{
  "num_hidden_layers": 8,
  "num_attention_heads": 12,
  "num_key_value_heads": 12,
  "head_dim": 64,
  "norm_place": "pre",
  "bias": "all",
  "init_std_up": 0.0166,
  "init_std_down": 0.0,
  "optimizer": "muon",
  "lr_mult_qkv": 0.7,
  "schedule": "wsd",
  "max_seq_len": 1024
}
MLP neurons of a small language model. Each row is named by its layer, matrix (up: input weights) and neuron, and shows model dimensions 176-303. Each number is 50 + 10 x the weight over its row's rms, rounded and kept within 0 to 99.
After each neuron's rows, "fires after" lists the tokens most often just before its 100 highest values on Wikipedia text that the model never trained on.

L4.up715:48 49 39 61 48 52 43 26 47 32 31 47 44 58 45 40 49 63 58 40 55 48 48 47 48 51 63 48 44 44 65 42 44 62 55 67 52 68 47 37 57 51 35 55 60 55 65 40 47 36 47 53 63 48 51 52 39 46 65 82 58 44 47 63 44 57 57 54 42 55 51 43 51 52 41 51 58 46 48 58 44 43 62 34 54 57 44 56 49 55 41 71 51 71 48 46 38 50 37 63 49 62 44 59 38 41 57 41 39 46 58 43 49 56 45 29 36 30 59 67 28 59 46 46 51 17 55 53
fires after: "| ", "0 ", "% ", " ", "–"

L4.up2732:56 60 41 59 56 55 36 51 36 56 53 37 51 49 70 40 51 54 45 52 50 54 30 48 53 68 42 38 43 54 62 47 64 45 50 46 55 70 50 40 48 50 63 47 52 40 57 45 40 64 64 38 54 66 74 48 57 43 40 50 29 46 43 40 52 43 64 67 51 60 47 55 41 52 49 37 36 55 39 50 48 45 61 55 54 61 44 62 50 57 42 37 48 41 52 53 69 54 53 51 48 75 38 43 48 51 39 56 67 27 62 39 43 63 56 62 43 47 60 43 44 59 48 52 41 50 53 57
fires after: "the ", "The ", "("

L4.up3801:40 58 45 49 75 65 35 49 43 45 36 49 48 58 44 64 49 43 63 53 47 57 54 47 59 70 46 51 58 58 62 58 43 71 53 66 42 62 50 39 74 45 45 62 54 48 57 57 52 43 58 40 54 51 57 51 41 54 46 58 55 36 44 54 44 49 56 48 37 52 56 50 35 48 60 47 56 40 55 39 44 47 51 53 38 48 63 28 61 44 48 73 57 51 54 54 34 37 44 61 50 36 65 41 45 42 56 44 52 59 75 40 59 55 41 47 26 40 45 55 35 43 45 41 50 39 66 35
fires after: "| ", "0 ", "and ", "200", "5 ", "8 "

L4.up2304:62 43 59 55 50 62 43 32 48 69 52 63 45 51 43 56 27 42 51 49 44 47 54 52 51 56 35 64 53 53 67 48 44 39 49 50 68 49 38 40 54 61 36 49 55 49 46 61 52 42 52 48 46 47 42 45 50 65 18 64 57 39 53 58 29 43 52 69 44 41 42 41 57 58 41 47 67 43 59 51 60 35 70 66 41 68 59 55 52 62 44 50 44 51 44 55 55 58 43 51 53 69 45 38 58 43 40 56 58 64 58 56 38 49 48 43 70 63 57 51 53 43 51 42 71 46 46 41
fires after: "was ", "is ", ", ", "were ", "be ", "are "

L4.up965:50 50 40 50 45 58 23 58 59 27 52 50 49 37 61 43 67 44 48 57 50 58 47 61 62 50 73 53 36 65 55 47 42 44 54 63 54 51 34 38 59 44 68 55 44 47 35 57 33 37 52 49 59 53 36 47 53 51 65 56 51 49 33 54 48 58 47 56 56 36 38 45 60 74 64 50 44 76 34 50 61 49 65 38 35 58 65 56 59 45 52 34 78 53 34 45 39 45 30 74 53 29 52 55 42 56 54 40 56 53 47 31 50 44 50 63 52 65 53 44 48 53 32 57 43 63 72 72
fires after: ", ", ".", "(", "á"

L4.up1500:43 57 51 47 54 47 52 57 45 51 24 58 39 66 39 62 47 54 53 62 58 45 65 39 43 49 43 55 62 42 40 46 49 45 42 48 41 41 40 54 45 47 41 57 40 57 47 62 44 47 39 51 67 64 46 63 56 30 61 61 62 54 61 51 36 62 51 49 45 64 58 37 51 49 64 29 55 63 65 44 53 55 68 64 47 58 48 40 39 56 59 49 40 53 46 50 62 39 49 75 50 56 36 42 50 51 35 40 35 62 56 72 45 49 66 45 35 33 58 40 49 42 26 48 72 55 58 36
fires after: "202", "201", "194", "199", "197"

L4.up1657:58 56 53 49 47 39 45 63 26 54 44 53 53 56 56 58 55 59 69 39 42 45 41 48 51 50 54 46 27 45 52 49 55 37 65 41 50 55 51 29 66 50 51 64 47 43 52 50 55 55 41 50 46 42 44 41 51 47 41 53 55 53 37 49 61 52 59 55 31 53 59 55 55 21 49 45 43 65 38 53 52 48 53 48 45 47 52 46 58 60 53 56 44 40 34 45 45 55 60 41 44 54 53 41 49 46 48 45 60 49 52 47 44 56 59 49 58 53 66 45 52 50 47 46 62 51 34 48
fires after: ", ", "=", "and ", "("

L4.up1069:55 51 52 47 39 51 57 34 58 46 57 49 37 46 60 45 80 51 48 50 55 41 56 59 54 66 54 56 50 44 38 42 55 38 48 55 53 55 55 52 60 66 68 61 59 41 40 35 48 64 44 42 38 55 63 55 57 41 40 55 53 57 54 40 45 46 56 29 52 39 52 37 66 52 34 58 51 63 67 54 58 15 66 49 57 48 41 31 57 59 44 48 37 39 49 40 69 44 44 60 53 46 58 46 52 52 53 60 57 43 62 38 58 53 57 52 83 74 34 52 52 65 35 58 59 59 42 55
fires after: "| ", "H ", "\n"

L4.up1312:64 46 55 55 45 41 45 56 47 33 54 60 43 50 48 47 49 58 60 42 47 55 52 35 50 50 69 56 50 44 58 51 60 39 62 38 41 53 56 34 37 43 52 59 63 36 69 41 46 39 46 58 49 62 47 37 59 67 55 37 60 50 51 53 66 52 51 47 72 46 33 49 60 70 53 47 48 51 62 50 42 46 46 62 48 56 45 57 66 45 52 56 39 52 57 45 40 50 34 33 61 38 54 49 55 55 63 59 44 51 44 56 58 36 47 48 45 41 52 42 44 45 40 61 45 59 52 57
fires after: "the ", "The "

L4.up1177:45 58 63 66 51 53 47 33 65 46 42 37 55 61 36 32 54 47 45 55 61 61 65 59 41 44 60 54 48 47 52 46 46 53 41 45 54 50 36 46 59 32 63 57 51 54 46 55 66 53 48 75 40 51 35 52 28 36 52 65 62 39 40 62 77 59 55 64 56 48 50 36 62 44 62 50 31 57 42 55 55 62 57 42 51 51 61 59 52 35 49 40 50 48 54 61 68 37 54 64 43 47 41 54 49 50 40 57 55 48 45 52 42 51 58 37 43 40 62 61 58 47 45 63 42 43 53 46
fires after: "the ", "The ", "first "

L4.up3156:45 56 57 55 41 53 38 54 64 43 56 61 54 49 48 45 60 61 43 43 62 42 61 60 43 51 50 50 61 50 54 42 56 48 67 62 35 34 58 65 63 65 69 62 55 58 40 59 39 74 49 52 46 73 42 51 38 42 33 36 42 55 53 56 43 42 42 53 68 47 48 49 55 63 39 49 38 45 56 49 48 40 40 38 47 46 39 44 49 46 53 46 71 55 54 56 46 50 61 44 55 49 56 51 61 62 59 43 50 45 64 63 65 52 53 67 41 45 25 36 48 64 46 44 41 43 50 41
fires after: "| ", "engine ", ", ", "("

L4.up2521:46 20 50 65 53 47 57 53 64 63 64 48 43 40 49 54 50 54 52 22 59 41 40 46 53 36 50 62 51 40 39 41 57 47 56 45 31 55 52 72 59 52 50 40 45 60 47 57 41 24 48 45 68 50 49 59 54 40 52 58 52 38 52 39 60 44 68 69 60 67 32 37 49 55 44 40 36 60 52 61 42 73 46 58 42 32 53 67 55 55 62 55 63 47 31 45 62 54 39 46 32 49 57 48 53 50 50 41 57 52 49 66 34 46 49 60 32 55 38 61 59 60 57 52 57 43 42 52
fires after: "| ", "0 "

L4.up510:47 58 67 34 70 54 50 59 53 33 48 47 72 45 61 42 52 37 55 58 39 66 35 66 47 48 84 47 30 67 46 49 62 67 51 38 52 37 58 58 47 67 29 58 46 60 57 56 47 65 47 54 56 38 43 59 50 43 40 39 51 56 45 50 73 50 64 34 52 45 41 41 54 47 44 54 49 58 36 60 59 65 37 54 56 54 45 56 28 50 51 59 73 38 48 56 38 60 64 43 64 62 53 28 51 58 38 37 56 44 51 43 61 46 45 66 34 49 46 53 53 64 38 47 47 47 42 63
fires after: "the ", ", ", "The ", "ine ", "|"

L4.up2606:47 49 54 47 30 38 43 36 40 54 53 44 59 53 48 59 45 52 39 54 46 45 50 59 37 48 46 39 43 36 49 54 57 48 38 46 48 40 54 44 39 61 48 46 65 41 50 45 48 51 51 46 51 52 43 42 48 44 41 60 58 48 54 44 54 49 59 45 43 51 45 36 45 46 53 51 41 33 44 52 29 38 60 37 41 33 29 34 30 60 50 46 51 54 56 45 61 53 46 39 58 42 63 53 48 54 37 44 43 58 39 48 39 63 54 54 53 52 38 47 60 68 60 46 49 39 45 54
fires after: "| "

L4.up1696:50 44 45 61 64 40 50 65 54 55 57 55 57 64 51 59 48 52 44 54 57 71 66 57 54 37 65 58 57 47 56 31 39 34 52 37 44 60 61 69 43 17 57 50 53 53 41 51 53 52 44 48 55 36 41 38 48 45 72 44 57 56 43 35 53 60 66 58 48 56 46 39 57 57 63 42 56 52 33 59 60 52 46 46 42 50 48 53 61 51 61 41 60 50 44 43 22 41 44 49 44 46 57 57 40 31 47 56 37 49 48 43 50 53 52 53 58 68 49 43 51 59 61 36 32 55 30 28
fires after: "| ", "|"

L4.up2387:41 58 45 63 66 53 44 38 50 46 54 39 53 60 74 57 49 51 47 56 41 48 50 58 49 50 74 58 37 42 58 38 58 67 40 50 61 48 50 64 62 36 46 48 67 50 54 54 39 50 54 57 44 48 50 57 36 37 55 65 57 47 63 56 31 55 57 43 44 42 54 63 59 40 24 50 67 67 43 40 60 52 59 48 56 61 64 56 59 35 66 57 34 66 61 54 52 42 35 42 39 53 42 45 47 28 50 45 37 56 36 47 63 55 40 44 42 37 54 46 20 36 33 30 54 53 62 50
fires after: "| ", "2 ", "4"

L4.up968:57 47 47 48 44 48 51 55 37 57 72 56 40 62 44 42 26 47 50 48 49 66 51 52 37 39 52 42 41 49 49 42 65 52 39 28 47 55 44 40 47 58 47 59 54 51 26 50 45 62 39 38 44 56 61 61 43 56 58 60 33 52 54 46 47 34 45 38 33 49 45 64 23 53 51 53 37 40 58 32 37 41 45 46 42 43 66 54 59 46 58 52 41 60 42 57 67 48 49 58 49 65 73 38 66 63 56 40 59 70 60 64 46 35 34 48 41 61 40 66 48 45 76 41 58 48 41 46
fires after: "(", "born ", ",", "c", "11", "32"

L4.up2695:55 59 42 67 42 46 37 53 46 56 41 44 51 61 45 57 47 34 59 41 46 37 47 55 45 65 57 68 55 54 57 60 53 37 50 52 64 48 51 53 62 57 62 45 51 41 31 34 34 60 58 42 53 46 46 48 56 58 54 53 55 48 56 57 27 42 52 53 34 57 62 51 50 63 49 51 54 44 57 33 63 54 61 41 42 39 46 68 33 56 53 43 50 35 57 49 66 43 42 47 57 57 61 46 37 30 45 55 34 51 38 36 50 48 36 43 62 49 43 56 48 51 66 40 64 53 69 33
fires after: ", ", "and ", "; "

L4.up2902:39 56 38 55 40 41 61 34 53 51 58 63 50 66 46 49 52 39 47 44 53 60 61 57 51 45 60 49 67 58 47 39 53 45 53 43 45 63 45 58 50 67 48 64 65 67 43 38 49 51 64 57 34 28 73 47 25 53 37 62 44 47 54 44 42 48 67 61 75 59 47 40 54 66 33 53 54 55 61 44 36 44 51 39 48 50 35 60 49 36 52 38 46 43 44 34 60 45 36 49 52 48 51 47 68 55 56 53 50 40 35 46 55 55 63 42 43 46 47 55 46 55 61 60 39 53 51 48
fires after: "the ", "("

L4.up458:54 58 53 49 37 54 78 64 31 59 54 48 66 50 50 56 51 41 49 33 46 40 23 36 52 54 58 51 44 56 53 39 48 38 43 57 59 38 57 37 49 43 47 45 72 59 52 51 39 66 42 53 52 54 50 60 32 43 42 35 56 46 51 41 50 47 54 55 55 53 59 32 39 54 40 26 59 62 53 46 49 69 55 50 46 59 59 55 44 52 54 77 34 44 36 58 67 47 57 31 46 65 43 56 67 46 51 48 42 41 46 37 55 47 47 59 56 30 50 32 43 50 67 63 44 70 35 45
fires after: ", ", "and ", ": ", "the "

L4.up621:58 56 47 62 53 42 55 50 45 51 61 35 46 54 43 50 44 66 57 54 47 67 60 39 59 52 47 53 54 52 36 35 60 27 51 42 57 51 33 64 56 65 46 42 52 58 77 60 50 41 55 33 59 64 57 49 59 54 42 61 51 47 52 38 50 53 63 42 49 33 46 66 52 43 46 62 69 54 56 49 27 49 54 46 42 36 47 52 54 26 72 56 55 44 46 50 38 61 61 46 58 61 49 39 55 48 57 53 43 62 59 43 33 51 49 43 44 50 61 62 49 40 39 49 51 35 38 52
fires after: "was ", "is ", "were ", "in ", "200", "the "

L4.up3108:46 55 44 63 54 57 43 57 63 30 66 31 57 55 43 55 48 59 51 38 40 47 50 56 55 48 88 55 57 71 32 40 41 32 43 49 56 49 49 45 73 38 56 57 51 66 24 58 60 53 57 61 45 52 65 41 40 40 57 33 53 45 52 51 69 44 64 64 64 36 39 55 57 63 45 51 58 47 49 42 57 65 56 47 65 50 27 69 33 64 69 61 62 40 61 55 49 50 59 40 44 52 45 66 53 68 61 53 53 36 49 55 51 56 68 53 38 42 52 54 57 56 47 23 49 61 33 57
fires after: "| ", "the ", "The ", ", ", "0 ", "7 "

L4.up3123:50 44 54 34 54 41 62 72 63 49 57 44 57 49 54 32 51 36 60 62 41 64 41 36 39 34 65 44 40 50 44 46 66 49 49 50 40 32 59 65 47 50 51 49 45 30 46 66 35 58 62 54 43 41 44 63 56 25 47 54 66 45 51 53 41 52 73 59 56 66 41 69 44 50 58 36 45 56 57 39 34 59 70 61 52 51 56 45 46 53 50 58 55 66 36 63 60 45 48 48 44 60 63 28 48 71 62 45 53 53 44 55 59 64 46 48 56 49 64 51 53 51 44 68 49 45 40 53
fires after: "the ", "The "

L4.up1296:33 41 40 61 46 36 41 29 41 50 50 58 32 69 55 32 46 49 39 50 48 40 26 51 50 41 52 34 50 58 48 55 42 81 53 55 42 53 54 56 40 58 43 50 56 44 56 51 56 51 40 42 64 54 56 43 37 53 50 55 58 58 55 43 41 51 47 52 50 53 51 37 49 49 35 64 35 53 35 45 35 50 54 53 37 45 30 43 60 44 42 58 40 49 54 53 42 40 37 39 46 54 50 55 44 46 44 54 46 53 52 45 29 68 38 60 59 65 66 53 73 53 42 51 47 56 49 48
fires after: "| ", ") ", "2 "

L4.up3677:55 32 39 57 56 56 62 47 70 56 29 51 43 38 51 48 50 48 55 57 37 69 40 34 49 54 30 41 44 62 38 51 53 35 50 49 32 55 47 47 38 52 51 56 64 64 45 65 50 40 55 48 59 52 55 77 48 34 60 49 43 57 58 47 52 41 29 52 69 47 52 50 43 55 51 55 46 64 54 50 48 55 54 57 65 52 41 53 60 45 45 32 48 39 52 54 49 29 45 43 63 50 58 54 50 53 36 44 63 60 30 61 28 43 52 66 41 50 37 42 35 68 39 44 59 46 62 44
fires after: ".", "–", "-", ", ", "– ", "January "

L4.up2934:49 29 43 59 55 35 25 41 47 66 51 38 39 73 49 64 54 54 48 53 31 36 35 51 52 55 38 44 56 39 69 54 53 51 68 53 39 51 49 47 34 44 70 55 58 64 49 44 61 34 58 52 54 53 47 51 41 33 59 46 38 35 40 66 48 43 62 40 63 46 39 73 54 55 76 51 46 52 48 59 55 32 65 48 46 57 60 59 52 43 52 45 57 60 74 45 34 53 50 40 32 40 57 50 56 46 54 57 40 49 47 28 52 58 56 37 35 49 50 46 64 50 41 52 55 31 67 50
fires after: "| ", "— ", "0 ", "in ", " "

L4.up556:53 49 52 67 47 47 46 41 49 44 38 43 28 61 56 51 42 55 39 63 51 65 52 56 67 55 49 62 52 34 50 57 59 60 49 59 49 40 45 63 69 52 46 39 52 40 43 71 64 44 53 41 43 47 48 64 43 38 52 54 58 50 35 51 43 64 64 57 53 37 21 53 59 67 41 33 69 58 57 52 26 15 30 44 69 69 57 58 56 65 62 63 42 49 48 53 37 71 43 46 49 50 56 45 44 48 45 47 42 47 46 56 43 57 68 33 48 43 49 58 48 41 37 56 48 45 49 46
fires after: "| ", "; ", " ", "0"

L4.up3059:45 46 47 41 48 37 62 47 43 55 59 47 38 48 42 49 43 70 35 40 50 50 78 44 35 33 52 22 49 43 43 55 34 51 72 44 64 60 38 64 66 48 46 56 48 43 22 53 36 54 58 59 46 49 54 52 36 48 31 46 47 58 71 69 44 39 55 58 42 55 53 43 29 59 41 22 45 54 39 51 51 48 51 50 45 60 68 48 51 37 49 57 47 52 39 48 52 50 44 60 51 63 60 49 64 66 44 51 46 36 54 64 63 51 45 40 35 46 49 45 60 47 52 49 50 52 44 62
fires after: "| ", "0 ", ".", "— ", "2 "

L4.up1127:43 59 43 35 54 65 50 73 41 45 48 68 44 50 47 52 55 53 58 41 42 67 66 58 22 39 37 31 48 42 45 58 57 57 54 55 55 35 50 32 37 32 68 64 57 47 45 58 40 57 27 53 44 32 47 48 47 45 50 57 47 47 37 53 63 46 58 41 53 44 57 46 62 51 69 47 42 53 63 55 57 58 36 37 58 52 48 36 64 58 53 65 62 45 41 49 49 70 43 47 51 38 53 51 52 45 55 50 42 35 38 52 60 60 54 28 50 57 53 63 49 43 30 64 51 27 40 57
fires after: "| ", "0 ", "of ", "(", "God "

L4.up2291:34 25 42 46 49 38 31 25 53 40 56 45 43 54 59 39 57 52 41 56 40 58 36 41 50 54 51 53 40 49 46 50 45 51 63 56 43 43 54 45 48 47 51 49 65 47 46 51 41 46 46 38 51 52 59 56 46 68 49 59 39 57 40 62 57 51 45 47 55 45 43 52 45 50 77 44 46 56 56 49 45 29 57 46 34 58 65 42 67 56 53 47 62 54 38 61 49 42 58 51 59 36 47 56 56 48 49 50 45 52 46 41 38 75 53 48 42 34 47 57 43 45 58 51 43 32 47 51
fires after: "| ", " ", "% ", ") ", "2 "

L4.up2857:37 45 63 54 34 60 41 41 30 50 47 50 50 48 58 56 59 54 41 34 66 33 53 45 59 36 63 58 48 45 43 52 63 52 38 35 52 50 43 53 57 41 49 46 54 68 58 48 27 51 79 52 46 61 55 62 50 56 49 55 51 39 45 55 59 49 44 46 48 15 61 48 42 54 58 35 55 54 60 64 69 31 51 44 59 47 52 44 50 35 46 54 43 39 57 51 73 45 51 50 45 24 61 54 37 52 52 37 55 53 48 53 38 45 51 60 49 58 43 66 65 39 41 31 44 43 47 56
fires after: "| ", "a ", "his ", "the "

L4.up3305:38 46 56 21 60 35 54 56 47 40 40 41 41 67 42 52 30 53 42 44 45 68 42 60 47 55 47 66 49 55 48 63 55 33 32 57 56 62 55 54 23 47 57 43 55 51 53 41 47 42 43 50 43 46 55 39 31 65 57 41 32 45 57 46 55 51 64 63 69 36 49 46 56 46 51 65 55 39 46 26 64 43 50 36 63 48 46 56 55 41 34 59 41 44 62 50 35 55 63 36 63 39 40 38 57 51 46 37 44 31 47 54 57 82 50 41 31 53 44 39 54 32 50 59 43 55 54 46
fires after: "| ", "years ", "(", "1 ", "The "

L4.up643:44 58 28 35 55 60 51 43 59 36 48 47 63 43 49 42 47 48 51 59 40 67 42 42 48 59 53 55 66 62 46 54 44 50 47 45 71 36 45 46 62 55 56 50 46 48 58 56 44 39 47 60 51 45 57 43 66 61 51 57 53 70 44 38 55 62 65 48 67 32 51 42 42 52 43 40 61 46 41 38 62 53 61 58 66 61 50 41 52 65 36 56 41 51 50 43 31 54 70 55 41 45 51 47 41 41 60 45 44 35 52 64 57 56 42 37 61 47 48 42 45 59 43 23 35 55 55 36
fires after: "| ", "Al", "0 ", "-", "first ", "+"

L4.up1475:31 51 52 47 44 33 47 45 31 68 49 56 72 51 52 36 59 38 31 38 57 48 61 29 60 60 45 44 50 54 45 45 44 36 61 36 53 50 56 47 64 53 51 53 79 38 59 45 46 50 64 48 39 43 43 53 53 53 48 42 43 60 49 28 47 58 56 57 58 45 56 32 35 52 48 57 64 51 53 36 48 57 58 42 50 65 61 56 52 40 43 50 58 35 38 33 62 38 48 64 53 44 48 54 58 79 32 43 49 50 44 41 40 57 53 51 60 54 45 65 61 53 38 56 57 30 64 39
fires after: "and ", "the ", "to ", "of "

L4.up2552:33 56 45 44 61 49 52 44 46 48 45 51 36 61 63 44 31 57 36 35 53 61 48 57 56 64 55 54 34 39 61 53 64 62 63 37 45 33 49 45 39 63 53 44 57 44 44 29 48 51 61 60 65 44 45 37 47 40 43 57 65 52 49 50 33 65 53 54 46 70 62 44 71 32 66 49 51 46 55 53 38 42 41 55 49 53 61 35 39 51 47 63 43 56 59 60 55 69 57 35 54 45 39 51 56 32 40 55 40 47 52 45 46 52 40 51 42 50 63 40 46 77 48 44 47 65 48 37
fires after: "| ", "+", ".", "; "

L4.up2485:58 46 62 50 47 39 65 56 39 53 53 59 47 49 55 56 28 65 44 51 58 42 49 37 48 41 51 54 37 59 56 43 54 30 35 57 54 60 56 37 51 58 60 82 42 61 47 59 45 47 23 48 60 58 33 40 46 51 42 38 57 35 45 53 60 49 43 42 68 30 63 57 43 44 53 64 54 67 62 58 38 42 47 55 58 66 42 48 32 62 46 46 39 45 52 39 68 72 54 51 51 46 55 65 48 65 37 50 63 52 54 49 58 51 46 31 66 50 55 42 49 47 54 54 39 66 47 44
fires after: "the ", "'", "in ", "Unit "

L4.up2793:54 67 63 63 64 28 45 52 61 52 54 41 46 52 30 69 41 42 60 53 50 46 46 38 52 42 67 51 35 30 39 45 40 43 56 44 61 40 33 64 61 55 56 59 55 71 53 56 35 44 44 35 52 49 37 51 39 44 41 41 50 63 57 66 39 40 54 72 52 46 43 26 43 53 36 50 57 41 50 32 52 59 70 48 46 36 66 68 41 59 48 47 43 45 49 69 64 53 49 49 55 59 32 47 51 52 46 36 50 62 39 53 59 50 47 70 56 57 41 55 48 51 54 62 39 75 49 43
fires after: ", ", "d", "Pan"

L4.up39:60 51 51 43 62 62 46 62 55 54 69 59 57 52 38 63 45 39 55 45 42 53 53 51 42 42 53 43 53 63 59 57 64 41 55 52 51 48 33 40 58 60 54 35 48 63 33 58 37 43 60 55 40 37 51 44 48 55 53 63 66 57 48 39 59 57 38 53 72 56 40 54 45 56 54 46 62 59 54 62 54 57 39 69 67 43 48 58 35 49 39 45 75 54 43 39 59 56 54 46 54 39 38 39 58 52 45 31 61 56 47 62 54 45 36 63 48 47 60 46 37 55 57 48 64 52 49 50
fires after: "| ", "0 ", "1 ", "2 "

L4.up3096:51 68 47 50 48 48 29 30 41 56 69 41 42 64 47 51 53 55 41 39 57 50 49 57 50 56 52 55 50 29 52 52 46 64 59 69 37 48 41 60 59 47 55 55 50 64 52 42 47 51 52 55 50 54 47 46 47 61 48 45 65 49 45 59 40 28 37 42 50 66 53 52 66 37 58 43 32 57 65 53 44 40 56 55 61 72 45 65 24 55 33 58 54 54 65 38 44 64 45 50 36 44 40 41 51 22 39 39 50 35 55 39 42 64 59 49 61 49 64 53 43 46 51 33 61 30 53 52
fires after: "| ", "UEFA ", "; "

L4.up1017:29 52 48 62 46 41 41 55 44 42 54 69 48 63 59 59 61 37 38 51 45 58 55 48 34 52 45 56 57 62 61 58 31 47 40 49 38 47 47 29 52 56 41 49 68 44 61 49 41 35 51 63 54 62 49 45 38 26 54 41 31 62 37 56 52 37 58 52 47 52 64 34 58 43 54 61 53 50 62 44 51 39 81 56 60 61 40 46 48 45 62 55 40 49 77 46 71 46 29 40 44 50 47 34 38 60 52 48 63 60 61 68 50 46 63 53 66 55 54 42 60 30 58 53 50 67 32 64
fires after: "202", "201", "announced "

L4.up874:61 49 59 48 44 54 43 57 53 40 45 48 47 28 53 68 37 53 53 56 57 34 36 47 35 57 49 51 48 57 47 55 48 42 47 65 48 39 48 63 60 40 45 59 32 49 42 46 47 40 43 68 48 41 32 49 30 39 43 29 61 41 56 49 64 30 45 49 62 59 62 38 49 56 61 39 43 61 49 48 47 70 49 52 41 38 42 42 69 54 68 44 47 44 38 55 46 36 46 45 54 60 54 41 67 39 50 44 72 47 51 57 58 45 54 67 37 44 47 62 45 43 60 55 55 50 64 48
fires after: ", ", "and ", ".", "or ", "-"

L4.up548:60 49 43 55 47 47 40 45 61 61 40 58 52 62 59 43 55 50 50 50 30 68 57 39 20 51 57 65 44 60 51 38 45 30 48 42 55 44 55 53 55 58 37 53 52 64 57 43 56 50 46 56 22 47 49 45 48 46 44 52 50 62 56 41 38 55 54 60 54 58 56 58 28 50 51 56 58 54 52 71 43 40 40 54 34 60 44 52 41 42 43 54 65 45 52 43 45 54 34 50 53 27 45 48 57 61 46 50 13 58 44 46 45 61 46 59 40 42 69 47 43 54 46 37 59 44 58 51
fires after: "in ", "at ", "the ", "In "

L4.up2145:32 58 48 45 55 52 23 36 47 51 55 58 56 55 56 35 48 44 59 55 46 49 38 66 45 49 62 58 40 65 56 56 40 25 49 60 42 48 73 37 54 47 54 44 61 65 58 51 53 53 41 57 46 55 65 47 43 44 33 45 51 53 55 67 52 64 58 51 53 47 54 56 48 51 59 60 29 60 52 44 56 49 46 41 68 47 39 32 45 81 49 57 52 58 48 51 60 40 37 47 30 35 50 44 48 47 35 40 44 57 41 43 38 47 53 45 45 43 44 36 40 60 41 41 49 58 58 61
fires after: "the ", "The ", "'", "and "

L4.up1969:57 32 56 40 54 59 38 28 55 48 42 44 67 56 45 42 52 42 34 56 43 36 44 55 52 56 38 67 46 52 48 66 65 61 36 49 42 49 52 51 39 43 42 62 61 56 45 42 46 38 58 63 46 57 50 32 43 40 51 43 64 50 55 50 63 56 51 42 53 63 55 52 30 44 46 65 36 48 53 54 49 52 33 42 54 61 34 43 50 50 36 59 47 43 48 42 44 41 43 45 47 43 35 53 47 50 56 42 26 37 43 52 64 54 58 38 54 49 54 39 45 52 49 50 50 61 49 57
fires after: "0 ", "the ", "one ", "1 ", "The "

L4.up997:58 48 53 49 45 51 49 56 51 47 44 67 59 43 39 53 34 55 65 50 36 44 48 39 67 31 68 65 46 55 73 43 60 51 43 51 46 48 37 50 46 39 64 67 45 53 44 64 59 55 51 55 48 38 57 59 49 41 41 56 58 47 49 44 53 50 55 65 56 53 37 52 43 60 54 49 59 45 47 60 46 33 56 55 48 58 53 45 25 51 60 48 50 61 65 51 67 35 38 44 45 38 49 37 54 45 61 58 43 48 45 54 50 62 42 41 41 43 52 71 50 58 44 50 34 55 39 52
fires after: "the ", ", ", "fight "

L4.up892:63 37 32 58 49 34 61 44 50 63 50 41 36 49 42 52 56 62 55 40 44 67 51 48 42 55 61 39 58 40 51 43 41 52 51 41 62 57 61 51 50 51 42 54 50 50 48 51 41 58 59 41 33 43 47 34 72 49 47 48 44 51 50 27 79 36 43 53 58 38 49 67 71 63 51 39 53 46 43 36 56 37 35 48 47 33 53 55 52 52 50 50 51 42 42 55 56 53 44 62 62 44 55 39 54 31 51 66 53 49 48 51 47 43 37 42 37 49 59 49 72 56 48 43 65 71 57 54
fires after: "the ", "'", "P", "B", "as ", "A"

L4.up3405:44 48 47 50 43 50 30 39 53 39 41 32 50 67 41 58 50 64 25 61 57 49 63 53 51 46 44 64 37 47 43 59 45 52 53 43 47 39 38 67 44 37 68 53 50 40 37 45 51 47 52 35 60 39 66 46 47 52 60 48 45 54 58 65 32 40 40 49 47 46 51 37 59 48 44 58 47 63 58 52 59 39 44 55 42 52 56 48 50 54 50 64 35 46 56 43 28 61 64 54 31 41 45 44 49 56 36 47 20 41 36 27 51 53 54 54 51 38 59 54 54 44 27 58 54 52 62 60
fires after: ".", "0 ", "| ", "2 ", "–", "% "